Part of a small language model's weights: 13 layers, width 256.
MLP neurons of a small language model. Each row is named by its layer, matrix (up: input weights) and neuron, and shows model dimensions 96-223. Each number is 128 + 24 x the weight over its row's rms, rounded and kept within 0 to 255. Numbers have three digits each.
After each neuron's rows, "fires in" lists the words (lower case) most often at its 100 highest values on Wikipedia text that the model never trained on.

L3.up232:126123124111131133092119137154149154183140128083123146139131123168111111112087137149133145119139180104115142171155148137179128119164089096168116081135081122141150120125146177101126152107097097124114148116089092123090109206112103090126134145104102139136097113105132108115142146082108131128121147096114129153190132132160135128099198147150157134122156115119135120126138145134096112131134
fires in: "been", "various", "approximately", "become", "many"

L3.up458:149165147104101141143090090116097112103144121122085123125150104132168125145114128146113125132131170124141171096123123108143076129116134128086132098091128096114129133128095127115174108145131149176143103175160126116104123150148116146141082116113121138123125109109122135130106128137128152147134140112098124133124142097137153141137131114170112148123136136100124150105090104100110119113127
fires in: "during", "northern", "within", "upload", "successfully"

L2.up300:166108107126140124140120155130110153142136124108107108103108121134087118139138181116096160129162110102113105095139080137102128155116154114101176160145125127105103131151133162141189065117154105138155156149148143097132098124110089100095139130116131145099146152111129095174122144128087120091114175114094132126107107109103133137095124141100084117128129157124118123125121137131126129131172
fires in: "it", "this", "name"

L4.up206:161110073131127159153123126102175094140141063168120120159152119132110142093137113102113148176084156088120183086166111129164136125090154139124130113147106131081162156124086145137148084145131136151159123125129080103114125134154121106107086179142142110121130140105131122139148126112100133143136151065133109087100167124140159129137164133121139152149155152148098160108118156107130123143144
fires in: "to", "only", "it", "his", "album"

L7.up762:172115082122148129111147082141138105135117147136148089131129161065136097099126121134117146107140126169144155140117113115131136118151133132129093128154145129098147106132167104094131115129104134153094130113145140123122093107108124154156198098136138136089132163096135156119174143139149129130174161112137111099153093104085117123079109122128096078163145155097148114145093141124138150127101
fires in: "a", "the", "able"

L6.up400:120117100141142137104110110116120145152115143169124150132176134130126171133137150123071137057115125119117164136164175123133116143129124163165133138148073107162155145148134111123133086143152116129140119121160087125125120133155181118094137132131146142135108118089179121127152119113130143102101133118133093101128143148134146129044154136133095136141143102137121105085115101064179127111152
fires in: "name", "born", "life", "description", "biography", "location"

L5.up27:175143121106160125126130134086135120183114140139134096114128138123121121055110156133123139131134123131096115118129151069159120140134130128162121155146101120128103130101155143155133157123119144144143102126172103120164122107097145188101124114075175132093161164110105189137112093108108141172115152124192104135167184138128118165103119112089130142125105117111108096148107154115125135143113
fires in: "democratic", "republican", "liberal", "critics", "republic", "guest"

L6.up543:155122085087128114154173106130151140107150117130117093097075136114131147110135149103101168165105123124130100127157095151118132134141103115138094184208128089088122127147091150151126105148156149115113135140083138093158133176116106111089174140087155088106117111140140135121101130137157138170092120108139157124144151142136102177128136124135115147130162110179110141138129145097142107163172
fires in: "bomans", "it", "gebhard", "climate", "birmingham", "graph"

L6.up300:137090122099158121128114157146092155180138140137074068115121101112138112092145153165113161139158193122095145123118147133145131132136129106136139123156159107112106179096136148126111132159121100096094115132114084152124104173079102117039107110114151136103136146140148141114099120112086134123151152141097113146161106123115144104132118143152169135122150105137110144117113151104147136139175
fires in: "such", "same", "it", "products", "operating", "past"

L3.up308:117112155120135124096114158158127123085150083111084123130183105136113134144127130129186143151129151103136109143123107107152127137111144120125144105108081147135064121149180127127143101135126069129115139095164135081126135116157134104129117138111121172130113110184087121123117145123141112137141161107143103119113141111173126154080165122087112147118150080167149157095114123151150138159144
fires in: "university", "wisconsin", "apps", "headquarters", "biography", "time"

L7.up673:148153093135113139121047109100136104177123174153108145110081149124134121137132116125129183156128126140123165128156111107119137097120129076117162153119114121167158105107154087098144099148106100163136115151119105089115105128109135122120124157133089138146145131156185124143131153090149149185117099134117130112130147139095139078101171125113123179126112152138115109132153141121148136132160
fires in: "and", "but", "or"

L6.up692:144095074095085161106110113118161113146134087138074117108115103151153099088109143154117153128145154123080119165156116119133151137116097070127147132123114133170129122095157172120113176064110087166091154147122123092114108139147114110152094128138156096100117118115128122124163137138160146138146139116128149171122127138160147099086129138121179136103157144108115100117099144109162106090125
fires in: "and"

L3.up292:147121124124163133111114150138120144108133146110134117155170114111113154096170199117091125071128105141081094139133133130119130077087163144155152113138115101129111143159163128142112134111157101134108074134126091102107139140121104139055128145104080110149123151148132162145143124138082140138124135116159141136118168127081137116132128137149158142133148119139167155182097144123157131160134
fires in: "it", "season", "event", "game", "status", "episode"

L3.up291:175113118101121120141143132134096154127105127077069126147141137130144120119111099156151161127134156171099125130155173126136074171130103105084150135189096116168097143130152078110165123123090150137106144123123099134139084121105124103162127134107130128131138168141099147077111151128121147134118104126118146167109128129105155129079179131134137109141149155105125102124141151107110077107108
fires in: "the", "other", "federal", "common", "strongly"

L3.up229:151149155100184130090144154144109129103134110105098158083125147109126131133126142122148117145130123161115165152096173087158138165126118114073183153158131137129112151160154131143139145127122115151158113148185132126158079134137122101159102094053153123148151110169114115087117155156142128160138138124120119110139115147163132127133152109106133095127168086080108151104143113121075163106156
fires in: "as", "when", "if", "magazine", "response"

L3.up226:138145136149106125108126135148183099080152151157136168191116101155089108145123156141158150103151146147108089102122132098119116126129146094150119084121131110120153134107200090164077102127115064134132129174136125116116117146130155106098135116140139121090129122119124112137124156118121122116123133112138117142121121085113128105141054108121154149156138140164170126132122122125127147179146
fires in: "located", "institute", "development", "construction"

L3.up181:179130142098158180138148134093102146139067122097104124098145142132114129133165136115151136102115119119091120107130102151169092146106105157094115147157122137147134132151153151105139179151128178162118125119104095136185094122087099121127128126146115089129109155166115147124142094097075147117128125113115143124118127119141163168134153135079158103146118132154105118098117135138111076131111
fires in: "his", "democratic", "no", "republican", "final", "other"